{"n_layer": 10, "d_model": 160, "n_head": 2, "n_kv_head": 2, "head_dim": 64, "d_mlp": 192, "vocab_size": 8192, "activation": "swiglu", "norm": "rmsnorm", "norm_place": "pre", "norm_eps": 1e-05, "positions": "rope", "rope_base": 10000.0, "rope_fraction": 1.0, "qk_norm": false, "attn_scale": 0.125, "bias": "none", "tie_embeddings": false, "parallel_block": false, "init": "orth", "init_std_qkv": 0.0449, "init_std_o": 0.01, "init_std_up": 0.0449, "init_std_down": 0.01, "optimizer": "muon_variant", "lr": 0.00158, "lr_mult_o": 2.0, "beta1": 0.95, "lr_head": 0.00347, "grad_clip": 1.0, "warmup_steps": 200, "schedule": "wsd", "decay_fraction": 0.708, "decay_shape": "linear", "final_lr_fraction": 0.0, "batch_tokens": [8192, 16384, 24576], "seq_len": 384, "doc_mask": true, "train_tokens": 140100000, "steps": 9370, "dataset": "wikipedia_en"}
MLP neurons of a small language model. Each row is named by its layer, matrix (gate and up: input weights) and neuron, and shows model dimensions 48-111. Each number is 200 + 20 x the weight over its row's rms, rounded and kept within 0 to 999. A neuron's up and down rows have the sign that makes its largest values positive.
A block is one neuron, or neurons of one layer that tend to fire together. Before each block is what it responds to, as a language model described it from the Wikipedia text at the highest values.

Description: Date and place lead-ins. Prepositions, colons, commas and month names that directly precede a place or date, e.g. "house in Warwickshire", "on May 6", "Headquarters: Dublin".
L5.gate31,188,184,200,228,209,222,197,176,214,201,211,233,205,185,168,205,168,195,182,169,201,183,215,199,189,195,148,228,197,218,198,181,220,178,205,222,181,248,192,213,178,198,179,208,185,185,208,204,212,188,198,190,215,189,218,196,196,189,220,206,198,195,198,184
L5.up31,196,217,214,219,179,194,191,204,177,218,218,194,242,193,165,196,215,155,200,189,153,235,215,198,210,170,182,215,194,172,164,215,198,229,212,204,171,218,198,211,227,204,203,212,184,172,181,214,196,199,194,177,198,209,227,228,206,232,182,235,191,176,197,220
L5.gate78,222,201,175,225,181,225,224,219,204,192,185,240,208,145,188,222,198,182,154,230,208,178,151,206,180,193,186,221,163,214,189,201,180,227,192,190,163,191,191,185,197,203,168,200,173,178,210,195,225,205,204,194,195,213,159,209,195,187,184,241,198,215,221,188
L5.up78,198,204,177,199,209,239,216,199,161,197,195,177,200,213,166,181,204,218,217,225,219,173,198,195,189,161,219,183,202,230,219,197,146,217,213,196,211,200,164,194,180,197,192,181,200,206,195,151,195,198,223,204,198,198,186,211,205,185,188,215,222,206,237,204
L5.gate95,167,210,231,201,174,206,190,221,196,206,193,210,231,199,224,197,164,169,207,181,214,207,174,225,200,168,181,219,173,221,195,215,194,196,188,252,199,226,227,183,187,209,189,212,197,192,206,204,198,188,175,207,196,224,230,227,214,217,218,196,203,165,224,169
L5.up95,229,196,210,199,165,189,227,198,186,198,192,180,175,199,215,215,258,218,209,170,172,201,198,194,231,209,202,174,211,208,193,191,208,215,183,223,165,155,191,195,207,196,223,213,177,201,172,202,202,224,185,220,189,186,210,250,199,217,167,191,189,174,169,174
L5.gate109,209,195,188,231,232,214,170,205,202,224,187,200,189,191,176,212,192,204,211,205,181,179,203,239,203,180,160,238,165,226,214,217,186,221,212,181,195,196,152,177,179,218,161,211,179,184,189,184,181,180,205,210,174,199,249,222,201,212,210,182,225,173,215,174
L5.up109,194,226,202,201,150,207,226,192,183,205,207,213,253,196,205,203,166,185,175,210,207,193,187,181,166,230,224,193,205,207,192,201,186,181,185,182,221,195,212,198,177,210,216,235,153,202,179,220,196,169,165,213,159,186,164,192,180,209,180,250,209,208,214,201

Description: Word-initial capitals and months. Capitalized first pieces of multi-token words or names (Mar-sh, Per-sons, Nov-osibirsk, Ver-oiu) and date or time words like December, January, year.
L2.gate78,190,207,235,201,238,203,235,224,201,193,207,185,212,204,164,196,187,190,185,237,180,208,217,186,186,184,190,223,224,187,209,205,192,227,262,210,192,198,206,217,251,205,215,246,202,197,237,191,187,176,193,209,205,156,183,183,177,200,190,192,207,214,151,222
L2.up78,187,179,179,225,214,244,203,225,235,168,221,190,210,160,155,212,161,201,212,192,184,168,198,170,200,220,193,193,225,206,223,195,159,236,225,176,194,211,187,230,224,155,201,199,216,223,213,192,204,180,204,170,192,180,187,198,202,193,175,195,186,205,204,217

Description: Predicate verbs in narratives. Main verbs or participles of action and career change right after a subject or auxiliary, often followed by to or for: promoted, returned, qualify, worked.
L2.gate4,200,238,218,195,191,194,144,197,176,202,178,212,202,194,204,227,187,196,176,198,149,171,207,208,180,154,182,193,200,227,198,173,198,212,167,207,224,209,220,186,216,204,186,196,172,179,200,222,201,219,195,161,221,236,222,217,187,219,221,219,181,175,196,236
L2.up4,189,228,223,202,207,238,144,173,172,186,191,166,171,211,211,226,197,184,223,177,185,190,224,243,181,213,181,197,188,211,233,187,196,193,196,243,193,181,209,193,243,199,217,218,173,203,209,226,223,214,191,172,203,208,215,220,176,198,198,229,197,148,168,202

Description: Name-completing word pieces. Final word pieces that complete a proper name split into tokens, mostly people's first or last names in tables, credits and lists, e.g. Mar|k, Natal|ia, Edmond|s.
L2.gate119,204,166,182,233,169,215,160,167,192,225,174,208,194,187,223,173,224,172,238,192,210,228,204,222,213,174,158,186,193,207,200,215,229,220,203,210,216,204,182,178,207,208,172,205,185,222,198,186,224,218,207,184,183,220,203,181,214,202,216,205,202,180,175,194
L2.up119,215,181,170,231,146,221,193,238,234,246,194,185,197,212,230,186,191,206,213,220,213,190,193,186,158,221,194,174,245,169,223,195,209,224,205,182,221,224,190,189,193,179,164,170,186,199,193,177,183,182,202,249,194,219,173,187,203,234,228,232,205,173,204,198

Description: Person first names. Whole given names or their final word piece, just before a surname, often in tables, lists and credits: John, Eve-lyn, Claud-ia.
L7.gate64,205,205,210,216,167,206,204,210,190,199,164,265,162,204,228,209,226,168,189,197,191,201,202,199,187,198,197,199,194,171,183,202,183,147,192,224,201,199,216,222,178,192,188,183,197,210,184,202,220,202,215,197,193,189,183,218,224,216,206,168,207,228,198,158
L7.up64,199,196,210,214,193,228,173,194,204,212,198,214,194,193,200,214,176,171,216,219,207,194,228,195,187,217,182,201,181,186,203,193,201,175,192,199,205,209,212,169,198,235,207,236,241,152,197,230,203,186,247,205,221,222,245,206,226,227,189,185,205,183,188,247
L7.gate106,203,197,259,249,187,206,251,193,201,206,171,215,161,207,188,206,204,194,184,217,191,202,211,208,181,212,195,186,192,197,212,220,223,193,187,203,212,208,212,194,232,235,187,190,166,207,211,180,201,188,208,174,208,160,218,223,226,201,191,209,219,220,202,207
L7.up106,192,212,178,193,176,191,183,203,190,253,185,205,228,208,187,220,213,222,223,213,192,202,194,206,146,205,212,196,203,184,237,206,192,175,207,188,192,163,229,203,212,207,181,181,182,210,204,137,193,223,164,171,239,202,246,231,214,182,164,190,183,204,199,227
L7.gate161,199,195,210,216,207,229,220,173,172,224,209,224,181,214,188,218,234,213,200,175,219,178,195,232,167,205,216,221,187,184,209,203,197,202,161,211,229,211,171,197,207,174,223,216,215,180,173,195,171,200,195,202,196,220,191,167,180,190,207,208,190,239,201,169
L7.up161,182,189,194,181,198,147,216,221,229,203,200,203,195,201,185,200,179,211,227,185,241,227,180,232,160,208,184,198,234,209,197,231,183,210,192,168,215,192,228,246,177,195,173,255,207,209,205,181,193,203,188,202,203,192,205,227,217,217,193,177,210,212,201,221
L7.gate173,197,181,204,223,204,195,185,199,181,212,142,214,196,194,201,212,235,178,194,188,197,194,224,210,212,212,232,175,213,189,203,193,172,181,223,209,220,220,191,191,202,190,162,181,203,178,245,197,207,234,236,193,192,197,152,203,215,186,205,180,197,221,199,209
L7.up173,174,224,174,191,196,192,179,196,210,229,178,191,198,234,192,213,180,220,193,170,199,207,178,168,203,183,186,224,194,206,190,202,220,247,168,208,195,173,198,213,165,186,191,224,203,215,205,187,179,207,184,212,213,167,214,198,191,198,203,252,220,174,191,234

Description: Words expecting a preposition. Word-final pieces or words that usually take a following preposition (on, of, to), e.g. restrictions on, attention to, in favor of, mostly on.
L2.gate68,180,202,227,152,180,223,208,219,210,203,220,196,201,181,225,206,203,177,189,192,182,153,187,189,188,181,198,192,210,194,223,175,245,225,206,204,226,181,206,192,227,198,190,214,203,221,222,192,198,177,193,206,197,195,217,210,192,181,228,218,132,196,199,203
L2.up68,167,203,247,166,191,230,212,211,220,228,227,207,177,191,228,195,211,212,229,183,185,190,180,196,194,193,205,233,214,202,212,199,216,189,177,196,213,182,211,202,191,214,222,223,201,193,195,201,218,211,190,205,185,205,191,217,221,182,192,218,177,191,197,181

Description: Narrative main verbs. Verbs or verb endings right after a subject in biographical or historical prose (lived, died, partnered, idolized), plus digits inside parentheses in scores and tables.
L7.gate105,178,241,204,197,218,210,176,216,180,190,227,199,211,178,215,209,202,198,203,229,199,217,185,198,202,191,187,191,178,186,172,215,217,228,223,240,204,178,170,190,212,213,209,204,265,212,222,203,203,193,205,192,192,236,202,166,176,216,210,227,221,173,222,177
L7.up105,209,234,187,188,204,190,206,175,234,195,216,197,198,194,185,190,159,186,201,201,201,223,166,190,211,192,187,189,206,157,218,192,221,204,191,241,188,202,175,194,172,192,240,194,222,190,200,232,222,194,226,191,198,213,206,181,184,213,194,199,198,174,212,191
L7.gate141,221,229,218,192,181,201,196,218,238,200,179,211,195,182,230,223,165,219,211,191,215,183,191,207,197,206,204,167,182,180,172,200,185,184,232,216,184,178,186,219,241,203,199,188,224,180,218,207,175,239,207,222,182,192,191,181,217,220,170,217,220,199,219,232
L7.up141,241,240,216,194,214,170,242,206,233,188,196,193,211,202,224,182,210,158,167,221,216,196,197,190,160,211,203,186,211,211,208,216,180,196,212,210,201,222,199,249,203,181,240,214,207,188,174,223,189,217,172,207,178,207,222,204,200,166,187,213,176,202,160,204
L7.gate148,220,223,203,223,225,197,166,212,191,207,195,195,178,207,201,185,193,163,175,191,200,174,186,177,169,187,213,199,157,227,216,201,189,206,169,217,193,233,194,182,196,199,199,252,209,189,183,193,236,193,219,182,203,239,224,186,146,204,242,194,169,204,241,210
L7.up148,167,233,192,206,176,211,197,220,208,227,196,207,213,221,221,205,154,195,212,231,201,202,176,195,205,189,206,213,189,165,207,188,206,205,194,202,182,179,172,211,192,153,175,200,201,161,228,183,187,208,191,191,190,203,176,171,210,211,204,225,202,194,227,202
L7.gate165,190,221,192,205,156,188,174,144,159,217,217,218,211,190,196,197,162,191,168,213,192,198,217,200,210,179,179,170,196,207,199,212,185,209,196,215,178,232,201,176,204,197,195,203,191,209,204,202,225,225,216,201,208,184,209,174,218,177,225,197,204,215,183,192
L7.up165,180,221,229,212,174,204,184,208,200,194,238,185,205,217,210,197,174,182,210,233,203,206,233,173,225,178,195,199,201,202,197,218,190,205,230,217,190,219,177,201,224,180,216,198,200,212,194,214,202,210,199,182,219,212,185,163,144,203,179,234,222,169,187,238

Description: Token before a number. Words that signal a number comes next, such as month names before dates, N in coordinates, age of, number, No.; also scattered mid-word pieces.
L7.gate14,173,214,199,239,217,247,203,186,198,203,193,220,228,223,213,221,185,193,216,177,225,183,187,210,172,190,190,211,223,203,209,177,167,211,197,187,182,205,201,215,204,217,204,227,224,180,212,185,217,208,199,200,198,184,193,190,176,235,171,207,208,170,171,195
L7.up14,182,190,189,184,231,206,197,188,211,206,188,203,198,182,206,212,171,210,223,204,192,196,193,182,154,210,173,237,198,178,234,193,166,213,225,225,186,183,202,229,216,184,211,205,197,185,200,178,223,170,202,218,232,218,220,198,191,165,168,216,205,212,217,213
L7.gate73,180,177,178,188,195,251,174,158,220,211,207,244,198,242,206,218,191,197,185,164,185,209,214,170,182,186,205,202,193,185,217,229,165,201,210,204,192,212,179,204,201,207,217,217,192,233,211,189,219,200,193,235,216,175,244,207,230,251,169,242,214,193,188,190
L7.up73,185,203,239,181,169,217,194,201,228,190,217,248,188,226,201,212,198,205,196,207,199,206,200,207,175,177,171,192,237,156,197,232,198,216,175,172,192,184,221,203,196,211,192,231,219,216,202,218,197,187,200,232,204,198,182,193,216,205,200,195,255,222,200,193
L7.gate176,195,187,211,217,227,207,250,199,212,190,203,186,194,220,175,206,165,192,215,224,166,206,163,209,170,160,183,203,213,216,187,229,204,240,194,206,210,236,190,197,190,203,201,198,192,199,197,188,208,183,172,244,183,203,160,216,211,216,215,206,185,222,220,224
L7.up176,204,209,233,231,186,230,217,213,218,184,218,218,187,209,205,227,227,188,226,175,242,188,200,165,194,203,191,212,193,173,236,197,177,164,223,176,193,201,202,203,180,199,190,197,174,208,200,206,183,208,201,191,259,232,193,190,206,199,220,202,223,198,234,211
L7.gate181,180,199,234,233,218,198,224,207,188,210,200,192,242,218,152,220,189,184,204,184,232,200,192,174,206,206,167,208,203,183,224,190,174,208,207,171,184,199,222,214,215,199,187,191,201,198,181,210,208,189,256,212,195,191,188,231,177,189,217,135,170,153,215,254
L7.up181,233,205,204,209,196,219,198,194,215,233,194,208,187,180,177,171,184,197,206,246,195,184,219,161,172,216,223,215,195,161,257,204,188,189,218,195,199,186,188,177,192,192,192,161,197,216,243,201,223,210,181,242,205,199,236,188,203,203,164,192,239,201,204,176

Description: Word-stem completion fragments. Final stem piece of a common word split into several tokens, before suffixes like -s, -ed, -ing: en|em|ies, to|ol|s, ja|il|ed.
L5.gate36,163,158,183,182,181,180,201,198,237,214,209,226,208,207,183,199,220,217,197,215,234,166,195,176,210,175,172,204,193,205,154,240,220,220,218,184,208,256,208,194,218,223,203,212,201,182,202,218,226,236,215,230,218,183,205,177,192,145,216,190,222,175,205,223
L5.up36,172,219,171,197,195,228,174,207,209,185,218,210,196,191,191,208,196,255,204,178,214,184,196,202,168,237,170,201,178,234,196,235,233,195,204,203,197,258,173,177,210,199,194,169,203,196,178,171,192,191,234,221,231,184,203,212,179,210,211,164,184,167,218,185
L5.gate99,227,213,248,192,172,196,186,195,181,191,157,178,177,187,196,190,198,199,198,212,190,178,207,238,171,197,196,191,202,191,212,202,204,208,232,213,226,216,198,206,187,202,185,195,225,196,197,220,209,213,239,186,221,200,225,208,204,175,221,210,188,223,239,183
L5.up99,197,204,203,194,190,211,183,151,186,232,209,222,218,193,197,230,184,226,200,206,200,178,187,216,217,213,188,202,199,152,178,145,207,210,178,178,184,217,219,178,177,200,233,185,191,208,158,216,201,219,179,192,206,202,162,192,220,191,204,224,194,218,195,184
L5.gate110,203,215,173,177,197,207,217,242,210,234,191,224,187,192,193,173,209,195,208,181,173,209,181,211,165,198,172,196,230,184,201,231,189,222,189,218,206,222,197,223,166,186,195,210,205,192,205,185,212,206,216,282,198,197,204,214,201,178,215,203,174,164,171,205
L5.up110,196,173,224,199,221,171,197,197,228,172,230,201,180,190,194,182,206,172,221,206,174,197,193,193,212,181,161,187,198,224,189,233,153,186,203,203,184,191,179,176,203,167,195,213,176,201,195,207,189,251,170,187,209,202,191,190,190,185,188,196,214,234,212,207
L5.gate168,173,172,187,195,194,212,167,249,180,171,206,172,208,175,185,162,195,212,200,216,218,184,206,189,167,198,190,216,229,153,224,246,181,198,205,187,194,202,198,195,196,206,208,215,190,144,180,217,191,184,231,260,166,172,195,196,196,189,225,171,204,204,191,193
L5.up168,184,195,209,201,184,201,191,210,177,189,208,219,204,193,195,179,195,201,174,222,188,216,162,218,157,178,202,161,183,202,219,204,209,185,223,171,196,217,183,214,225,232,209,211,198,193,179,197,188,178,238,182,231,206,158,191,202,191,195,231,166,219,184,228

Description: Table headers and infobox fields. Header cells and field-label words in Wikipedia tables and infobox lists, such as blank header cells, Writer(s), Total votes, Production companies, Time zone.
L7.gate61,213,214,196,210,192,186,218,198,172,197,198,195,210,194,214,200,217,200,267,242,194,190,195,198,211,191,218,185,222,195,212,190,206,207,161,218,211,203,218,195,209,208,174,206,201,189,182,186,206,223,195,187,194,145,203,164,239,206,197,215,163,169,201,170
L7.up61,196,161,211,186,200,185,242,190,170,197,212,219,231,214,196,212,209,191,222,219,192,193,184,165,196,212,196,222,178,207,203,206,259,224,177,219,188,201,202,193,199,202,202,201,201,204,191,198,177,192,219,171,195,179,174,204,209,223,190,191,161,215,205,193
L7.gate77,242,240,187,212,221,176,215,137,226,203,212,183,213,207,190,164,216,237,196,176,190,184,148,255,191,221,173,207,208,215,201,195,228,209,200,196,236,206,227,200,202,204,201,202,220,171,218,178,174,200,210,203,221,185,177,177,204,193,193,193,190,183,229,185
L7.up77,193,225,209,203,197,205,211,187,192,222,241,192,190,198,165,174,204,200,162,182,244,219,173,225,190,217,218,194,217,211,214,194,188,239,194,176,175,195,214,228,202,192,186,181,191,230,168,217,173,213,188,196,180,231,227,214,201,217,176,213,217,200,211,206
L7.gate111,206,195,206,201,230,169,196,179,177,225,195,217,196,209,185,232,171,214,210,192,210,241,176,222,201,203,182,217,242,221,159,224,213,193,208,197,215,194,209,216,201,207,189,164,190,175,184,205,199,223,240,191,192,181,186,216,234,215,192,198,208,196,208,173
L7.up111,179,183,194,210,255,209,198,192,199,192,184,204,216,190,218,186,208,237,166,203,200,217,231,180,204,200,205,189,211,175,214,214,199,247,176,224,201,238,230,166,190,201,190,233,214,193,214,198,174,205,187,209,174,195,249,224,213,217,210,196,182,209,165,212
L7.gate155,217,181,188,213,218,175,201,207,156,240,193,202,204,193,186,189,212,220,186,166,211,212,180,182,212,218,232,200,228,179,184,207,208,210,189,204,210,193,209,197,217,202,191,170,183,213,220,222,216,205,175,205,177,192,174,182,189,170,201,215,173,205,221,179
L7.up155,236,194,202,201,198,173,213,182,211,189,236,188,195,181,174,249,174,190,189,221,167,202,194,231,227,215,189,174,206,176,206,209,183,198,200,217,222,201,223,213,205,194,220,194,194,212,224,217,192,180,175,202,191,219,210,224,223,217,208,199,173,213,171,232

Description: Abstract noun endings. Final pieces of abstract nouns, usually process or action nouns, often split into word pieces, as in development, modification, treatment, seating, management.
L7.gate39,184,213,210,197,185,197,192,228,197,184,224,201,238,190,204,173,200,208,159,222,170,202,200,175,175,201,197,212,203,207,227,219,196,237,181,182,214,220,203,173,186,203,215,221,247,205,218,203,186,221,177,223,191,217,227,203,243,196,204,199,170,217,215,222
L7.up39,217,211,188,189,169,188,219,171,176,195,209,226,222,175,194,190,204,178,197,176,195,220,186,200,210,201,177,196,213,188,184,194,185,228,170,206,174,170,204,176,212,173,220,238,215,210,227,182,206,226,222,240,205,188,195,190,204,151,206,212,177,182,209,218
L7.gate53,220,204,171,172,158,217,209,213,192,200,172,238,215,240,165,181,172,204,215,163,205,198,179,158,200,208,194,212,222,201,219,197,194,224,194,240,177,202,212,188,180,183,189,217,226,201,183,194,181,218,220,191,174,232,237,196,249,165,177,192,195,209,204,160
L7.up53,217,239,205,195,166,222,183,229,191,218,195,205,206,184,201,201,174,174,201,206,205,186,183,225,181,200,226,206,197,216,215,226,199,213,179,207,201,199,222,216,201,224,208,222,181,177,206,203,195,227,219,177,175,189,207,232,236,211,199,223,169,210,195,173
L7.gate56,193,233,212,175,175,183,176,173,184,211,230,210,250,207,198,156,179,178,173,200,210,184,172,186,195,180,184,190,222,209,171,177,182,226,166,240,188,195,237,196,218,217,216,190,246,196,216,219,189,221,198,198,223,216,228,196,216,203,224,227,170,214,186,214
L7.up56,180,188,212,213,218,195,182,197,172,172,194,196,213,240,214,206,202,192,153,188,214,213,177,189,179,160,185,186,193,197,204,193,204,216,199,200,254,209,224,207,190,189,235,217,244,220,235,198,197,205,190,222,214,180,205,192,194,215,204,236,187,210,224,196
L7.gate157,185,197,225,186,215,200,179,170,204,196,213,176,195,166,176,184,207,199,170,206,157,190,190,202,169,181,170,179,204,190,183,249,211,189,182,200,202,212,222,181,187,229,224,205,234,207,202,235,205,213,208,215,189,187,233,191,204,206,200,176,208,194,182,201
L7.up157,218,197,217,206,177,216,220,219,201,190,140,220,161,183,199,218,187,175,167,212,196,188,181,194,167,201,215,166,170,198,198,195,192,161,195,198,198,207,185,213,182,214,168,198,199,213,219,199,229,217,173,197,228,210,232,211,189,189,194,211,221,197,183,197

Description: Infobox field separators. Colons, dashes and pipes that separate fields in infobox lists and tables, e.g. "Language:", "Postal code:", a leading "- Website", "| Tier |".
L5.gate27,224,187,191,212,246,183,204,157,163,238,208,173,188,224,214,209,193,205,225,206,195,222,147,234,229,202,215,222,245,212,210,208,220,230,190,232,183,168,167,199,202,202,201,189,182,197,186,199,195,199,203,186,233,173,174,237,239,225,213,208,209,182,196,210
L5.up27,243,223,202,195,212,173,194,185,183,209,206,185,174,223,220,195,207,180,210,173,197,212,226,191,249,189,173,208,197,176,199,187,192,170,211,215,201,245,199,183,212,180,207,203,182,213,189,218,196,217,189,198,200,206,221,189,203,211,199,230,193,201,205,187
L5.gate46,263,210,167,215,192,193,178,244,205,217,240,233,178,199,223,217,224,197,206,245,206,199,215,184,178,189,192,214,204,167,211,231,230,222,209,225,200,211,182,185,201,192,233,194,171,201,197,207,206,194,198,207,196,189,201,194,173,225,229,201,192,189,192,190
L5.up46,226,197,206,198,240,181,208,216,195,203,215,195,179,220,200,180,208,255,211,197,200,209,198,226,188,197,214,215,208,191,219,222,184,201,192,203,189,218,234,187,192,230,227,193,208,208,173,209,182,230,173,191,151,190,214,212,203,209,207,173,199,172,209,244
L5.gate84,168,189,200,224,198,196,182,184,204,218,218,212,236,205,212,204,163,183,220,174,229,178,196,197,237,216,197,193,225,189,201,192,168,187,222,191,190,197,233,193,192,186,171,188,188,212,212,188,210,209,190,216,204,202,230,187,216,201,221,220,204,172,179,187
L5.up84,206,182,209,256,188,195,200,203,210,231,198,210,172,202,182,164,196,222,189,214,217,215,187,226,221,206,179,221,145,193,199,186,242,212,225,197,178,189,199,194,196,216,233,197,207,210,191,189,193,217,215,195,241,193,237,178,212,172,178,190,209,234,215,188
L5.gate123,189,211,196,188,200,246,223,217,232,225,203,207,205,197,229,172,160,160,226,209,173,194,139,195,206,205,236,206,216,212,199,206,221,195,204,217,184,193,205,195,192,217,180,197,164,179,213,207,225,224,242,205,201,232,164,236,202,194,209,191,182,181,179,238
L5.up123,187,254,200,207,207,192,178,189,226,234,176,199,152,235,198,192,199,179,180,239,197,193,231,218,197,202,254,228,197,153,201,203,187,190,182,210,176,177,197,205,192,169,224,217,237,164,169,189,211,216,231,203,196,185,195,220,182,198,193,178,185,186,176,260